Weights of a small GPT-style language model, trained from scratch on English Wikipedia.
Size: 20 layers, width 320, 4 heads of 64, vocabulary 2048, 24.3M parameters.
Architecture: rotary positions, no biases in attention or MLP.
Training: a variant of Adam for these matrices, 1370M tokens.
MLP neurons of a small language model. Each row is named by its layer, matrix (up: input weights; down: output weights) and neuron, and shows model dimensions 144-239. Each number is 128 + 24 x the weight over its row's rms, rounded and kept within 0 to 255. Numbers have three digits each.
After each neuron's rows, "fires before" lists the tokens most often just after its 100 highest values on Wikipedia text that the model never trained on; "fires on" lists the tokens most often at its 100 highest values on Wikipedia text that the model never trained on. A number after a token or word is its count.

L10.up1212:164158133119160117173098148121114112139135102128141120143165170135136099135136116167128121139136123135089161133175151141177186144099089113119062129146144143100129142132143133099141113127187084117122104089146109134137143127116052101103128102116179116201173148111117154135085138134148125131
L10.down1212:136121100140112112138103144157151135145093129176135155142114115120093105130174120151119152104130116138139127156099088148118107106067105179129115099104111150091112117159148124122148129140125113111108109133112114101183139177104045137137146091151126133135146171121149138092138128117137172137
fires before: "oung" 12, "outh" 10, "ear" 10, "ife" 10, "omen" 5, "ou" 5
fires on: " w" 24, " y" 22, " Y" 13, "y" 11, "ear" 6

L14.up280:097089130126126159131109184122182130132162101143155153104157114110121132149102132163198098118131108124133156115129126137135135079112156122145137126118128158102106101130139132090124123149159120116072146148168162130129105075126105124112073124113136131136141142117142155096149120124152121135
L14.down280:133134121153126165114099119108137167111103120101117151122078154112150172146130107183091102138128120150119116117118086224161098142106145096142116118129092130156076143124149141104153096148164122140135141125138134129147135118121132122133110108162148162088163161142101074105122124103142067079
fires before: "=" 26, "M" 9, "A" 7, "ar" 5, " K" 5
fires on: "\n" 59, "el" 14, "ong" 5, "ol" 4

L11.up891:134162105104140070133135133125126148141149123104115131136162110126160109165086082123158104132147122126139131109105120110099130102101090106148169115148096157089104148138126122097091152128142177165098134133146129098100133135103131125138134137142114097153128148115129156125122115155106143130
L11.down891:137116082166113085131160104094090133102201131116120128157182108118120141146117118111159069106115130118165129182125209146119112126108112124139100123176123147120103100094116114117120110113172121122102144118134098113121145111118122122118141171157143099141119147124168123122106050165099142088
fires before: "\n" 40, "-" 11, "The" 8, "1" 8, "2" 4
fires on: "\n" 93

L10.up477:093091085153119136129155120126103132100099123136128199147111127134148159165077112130141131103130099125146115078087120157165146097109132120123127107091133134125134155105116105141086129126136136106151135105124122130083132119145121121111099121166143128146092093152140104163162168139169135139
L10.down477:121130126098122125132139139158164123091064082140103146166105101129105118092108114148147171125113112125140139137116152155151165102144139164098077128092132134131113123138107129101132152144115114148132127117150113137102122105080127120174121117112098159149155114109130149133116154186097124147
fires before: " |" 26, " to" 10, " that" 9, " in" 8, ":" 8, "ough" 6
fires on: " —" 28, "ed" 21, "ased" 7, " th" 7, " released" 6

L7.up1217:138115135144114151190146171130160117125143105124093106101198122126138114141131127122102119086164130163123115137088134111153125087115146114072186154097095096122100117113096127117114063118152094139120124140136155140113125087142120084147113126133144107157128158123139130185145178137101115107
L7.down1217:160126116118142132144098146087137146121196101123128140127124104112104146147133157149126147137074123139156138122126150154136101134098129100140124121126118100134090109119121144117103132130177131159158075121167140124105074160094132136157135202137135136108121145177246107131157128140147129101
fires before: "-" 52, "=" 23, "\n" 16
fires on: "\n" 100

L11.up678:125131119079104122091118195109121175124133143126155133127108152169154143096142150139081136118102111121111159123133148168111106160141121156092139095090128158120086137143134125078135140132153140117087099117131126181088128132140139141120133127125105111141090193074131123132155145113145114132
L11.down678:093117098136161120109113145122139107128101131116150150151128118101143113140082119110142169115141109111123165093151184116125125079106090156101099110081114132143102136170123088160146137152142139141123097125080105155140144089128118157133145170118143122105114154140208121146160094108088138084
fires before: " the" 38, " his" 11, " a" 6, " 202" 4
fires on: " during" 19, "uring" 17, " after" 14, " until" 12, " when" 10, " of" 7

L10.up537:123101136126128092138140121090102128129183063118146158147104154116067123165079100136130090104160141101091155129188102172144114095144141160128143142119129131115172158142145139185095131155177128129116109118109159087107142133104109122117134084165133143176104158104116103170115130139139100129
L10.down537:157129125138099089135146110125138119148129156125128114151156145117134160136127111173110086122167116113114109132104113175144098119153122133137117131107116111123141124136137168104098131125145078151121106140103094086103109143085119121144124085171083130125154178123152126162113083120153147131
fires before: " |" 65, "–1" 7, "–0" 5
fires on: " 0" 79, " 1" 12, " n" 7

L11.up602:126155089132131068145117185142140143126152133080113150126168115108116109149139116134141145118147151147138130112099108117131156142105138106112163128117144113111114135138129133093109078153141215122116120083122124131102100096097159113090087140147140148139130090085144137164092149109123125121
L11.down602:098120139142059161141116103157103125119185118156100127128118098162097161131137111128160114146115130087127103125162125147147112140117132133153119106131087105150120117140120192096138132112212122151111050122127153120110105124132128153171124255139082115125098129145218119165168124107103127097
fires before: "|" 50, "===" 8, "|---|---|---|---" 7, "\n" 7, "==" 4
fires on: "\n" 86, "|" 10

L3.up379:091157127108143092140119178103127153168144080161110128085138094179113172145156132161118124131160152139118164117109131130130134149116141126124126102135115111149120095095108140189116064125139083090136119120153159105139117091124111130160090134137128160134140174121128165142101181137137132121
L3.down379:134154138133177175105095153166157146113094099107099132121125141132103172113146087135126164126142153094172111142144158142101154139061167141123109117135140080160104095143109165169143115135161177121151114091112183132127149129150155140111166113153147165101124156123065145105121086133108150129
fires before: "===" 28, "==" 15, "The" 7, "|" 4, "=" 4
fires on: "\n" 100

L7.up107:131132139146088169136138124133139109117116165151114138114146147159172118140135136126159137056154086131086104113131132139154133126098101131096151134097133066083091091133144160116113075138137138139123155107156108123131130096146122131137153127102139120152112120147143127138082130121163089142
L7.down107:091114178168156187139091087131097127140090146142131143129130113139110109132098119121142156097124136137130140170161121101136136112080134121107100090111129180143115152118135098162178147117134119143150182115116127141111137128153165137159116135114120141093133125105203108142138151092100130120
fires before: " the" 37, "ce" 12, " his" 8, " a" 5
fires on: " during" 27, "uring" 19, " For" 13, " into" 11, "or" 5, " After" 5

L11.up36:146157128143156150110120135094109094104164120151163128116117138130125134135143128123113118092128125107113125096098128178120120166156094119162142154138118173097159159118145135155113152109150113086147108148150123116063164112106117119109112151084126128137120097103110111129126176139111171148
L11.down36:146142123201136171139148141148132169148130117134131099132121107118153095140141126118122149110105104205144107090111105100165151150144166174146151152114133162144144163113139134107105115123148128119075148149141133122162102116110126144125132127122096142090197109119098116127114151138117159078
fires before: "ral" 17, "er" 15, "re" 8, "er," 5, "r" 5, "in" 4
fires on: " Cent" 28, " cent" 15, "ent" 14, "st" 14, "est" 8, "ust" 5

L10.up850:159138171078158140111148134100162148124129106134124129122113117110129097121181097138130066104141145118085118125104132149144160122136103137124114113081128126114122149082122125099123145105115144139115122108152088125117108127100084112146147114153138099115141149137134158152143107114133099160
L10.down850:161128152080146104142120116089120180129118126104104099158106130104164082145131105118121135125138116123128139104125137136125101098136103109093127134122168142151130116122109130108161156105144118142094145089152150111110152128105124163075124104128089121113154148134122157052121116098122092121
fires before: " |" 29, " " 21, " 0" 12, " —" 6, "/" 5, " 2" 4
fires on: " |" 57, " " 11, "N" 6, " —" 6, " 1" 5, " N" 4

L7.up1213:163171142146123111127126168120165112140126129136130190133122114159151141113127105144126106097141123115070107133084098140145109176116130111108105145086128107135124137156137086161147138139106123120159120085154122141142146154156145149169131131135133131192089163142138123149100147131171118150
L7.down1213:148117130124107155128150135151131136129135111094115132135121097102107107110128158131150132123129128146111145131142116120163138153141118156186134093153080140138164133113123135117136088158150110158146153130165114130142197139105114092145148095140119115171143144104126127172175125072103121141
fires before: " " 19, "\n" 16, " 100" 13, " 3," 10, " 4" 7, " 9" 5
fires on: " |" 87

L11.up564:092123126120146138159150086112134157190132161120131150120158119178102104141119039153170134096154075102111130125149088135153135156090110122147124137117118164079121140120112102127074113138124112121102134106136151090073078094074109145150140082126143124121144151133102111118144143137113073138
L11.down564:120130084175114196158105141171091140131108146107085132118131126138102166108161081132117129083147133159169124145133135091101126086108107147127151135105133109111120124107142140167106139139152075125116109158173179116126067118154109132139140127116130172104092139140087127121119113105130144161
fires before: " the" 45, " his" 8
fires on: " of" 75, "ong" 6

L9.up991:128156132124144140145151140136101108102124117141118144121138147154145115160131118119168133088092106101126109170137099122131109138161123075125148133150097106087099176130143150095150117129110130139100149097114149121073117092128131088129125126143134149150140180141108140166105150130138131160
L9.down991:141154120128124165126137124136096173137106148137075150086116124131106149140145110118096176136091152111127095079139130078126130104088098117160126128138121144122087142144136143168137139096115115108109120120133141128134131139157131182119138098114145171117128117154093102135159123181101135151
fires before: " the" 39, " his" 8, " later" 4
fires on: " of" 77, "-" 8, " years" 6

L9.up685:108171119104162102104129124140149163124120127151173155100131084125155128136139110153117126111127136142091135164094121145154108175106134092109122119098119126118111119124117111100118079104127160136107132129105108125180142106150128074178127109120137136169114111112132142101129117153112126145
L9.down685:114125123130104160131134095178123165087146130111145144113130133111126152131102149142139138103167147173128148176084132135168091106116123106113131074083125186126102137117145163116140130113088158135132141114084092144165122154117109128139103153105134115132080103126200079119156087116078130128
fires before: " the" 39, " his" 8, " a" 8, " their" 4
fires on: " to" 27, " of" 20, "ing" 10, "ite" 9, " in" 7, " about" 5

L10.up702:159111122152118143136172114085150153162113153142113137133129080129109096121140064138133077100089106097139120120110166118116162145115109132113112113110099123139107138132130143163107105113150134109087174103082115121108110141099078151136112107152130144140165127139150100142139164122136149114
L10.down702:168163139124117142112185093123102125156075148154110120099130109134109115072122155102096136096150120100139147167120114089135126120116147097130113132121126161145149162154153123137144113148167148108145149161115105171117166124081100143108138132134098147128124165154132122119151148133087150128
fires before: " |" 100
fires on: " " 100

L10.up82:141110112119100117154126159109124154165133113155130141128119116128139112210127112135133104114148178103135142128094160109171162156078103080132139176100113111123138139081134111141116109109150154131094131089103128122087107108140106076126133119127139143159096119115136099134098137138128136145
L10.down82:148130141154104123109155155134132122124145115116123137115093116122150163115086125154112129149167148030133099098127132137163110129161108157167141157119120122152141100110128134112138100109083108151137081135155084127132086117101119116133147135134097151136113181108205137124119109138135117156
fires before: " |" 60, "1" 6, "\n" 4
fires on: " 0" 82, " Total" 5

L9.up977:105124092126116130132112123113144122184121143135126134102166147162099117138137107183122114119136130109085137159129093175135127094104139084117104156111104136126122135124106112105147120121115130142121158122124167115154180101168128092146127125138142144140056123093127124120090134151156124138
L9.down977:132126145173126114056082120151096153099121127117168120149122110147146125104131162153138068112154134111147157194131147133135106115126151146128074106128140156136096133154106085113138151151171119149113147141131060123113153160116159161102114117122126154113110111096115121163137126130117093084
fires before: " the" 32, "d" 5, "per" 5, " his" 4, "on" 4
fires on: " of" 50, " up" 25, "un" 6, " to" 6

L10.up602:112117099080115126119144166115163147116132112130116134141141097114132157130099149128133088127135115117133129113080066144144131135143137129141127109153134129110147165087095153142099146110118150144146133109153134133081126125156088103145151143152142113156120124122132125099144115138134094123
L10.down602:129161110133103144121092140142165126070123100126134131130129113090172131142117117107106098117107116095128107135110062132163124076141110131139144149115135128126144099103110149140144077129128150141153152082149115141109108164122117129123147078085097091156120112138126097111158123130124149129
fires before: " 0" 16, " " 16, "eral" 10, "ive" 6, " 1" 6, " 2" 4
fires on: " |" 55, " Gen" 15, "act" 5, " act" 5

L11.up305:111176151113115143170125104093178095134114109152126161128136187153135091112153114133107114110073112111127129117151135130131149157120132120130074106112110076107156175131106102103119161117112131138110112123139136136142152070125121145133091141149176089156084184145135132115114126160123109147
L11.down305:127111140142104109104124085167131109124153124131084098141157106124114153092117088152116099154144138141118134112135089142163072130131109110122150181111092101141126142140116140160117161126121127165092130164147138143130114097123141108132140119146164100152150124161115129120143084131138123125
fires before: " 0" 20, " " 18, " 4" 10, " G" 9, " App" 6, " 3" 5
fires on: " |" 94

L10.up671:121148168098170132134145129110119146146117112095140182099172106141082100150114101131121117122114108165131126092104124109139131111113107167085087097129141114129146161121120136143131118110155125160102123159113113129107073098097103110102076108140109117119141123125124086168138123119145129135
L10.down671:117131114140150136089126117095114097129104082112135145097147105154129098158109116088116129138116121133143160142147104128122151166117113100147128145120114161118138125159142115115124124178160132157137070132119100093132142095092137132165125145134119135122126114137121127158135110097138152153
fires before: " |" 77
fires on: " " 79, "om" 8, " was" 4

L7.up435:179134077122167131163115124110166144143135090109151125167154097135105126161131132109113137122123129123101176123114123153078155119151119131117112171104116132101134137113095174110133167123112114119062164130138132113118123120124139090126169138156135143115168158087102115125112130153109138154
L7.down435:123140110167142154123158099093152147083138150153133141136100119134119112120135158160108148124172124112126071106085120121137135151136146139132160149097124135151139146166136110138104150169102159104103121104128107123117129152142132119150152132129118146101158110151092089093126121151145149105
fires before: "er" 28, "ers" 10, "ral" 10, "ered" 7, "re" 7
fires on: " ord" 28, " Cent" 25, " cent" 20, " lead" 12, "est" 6, "op" 4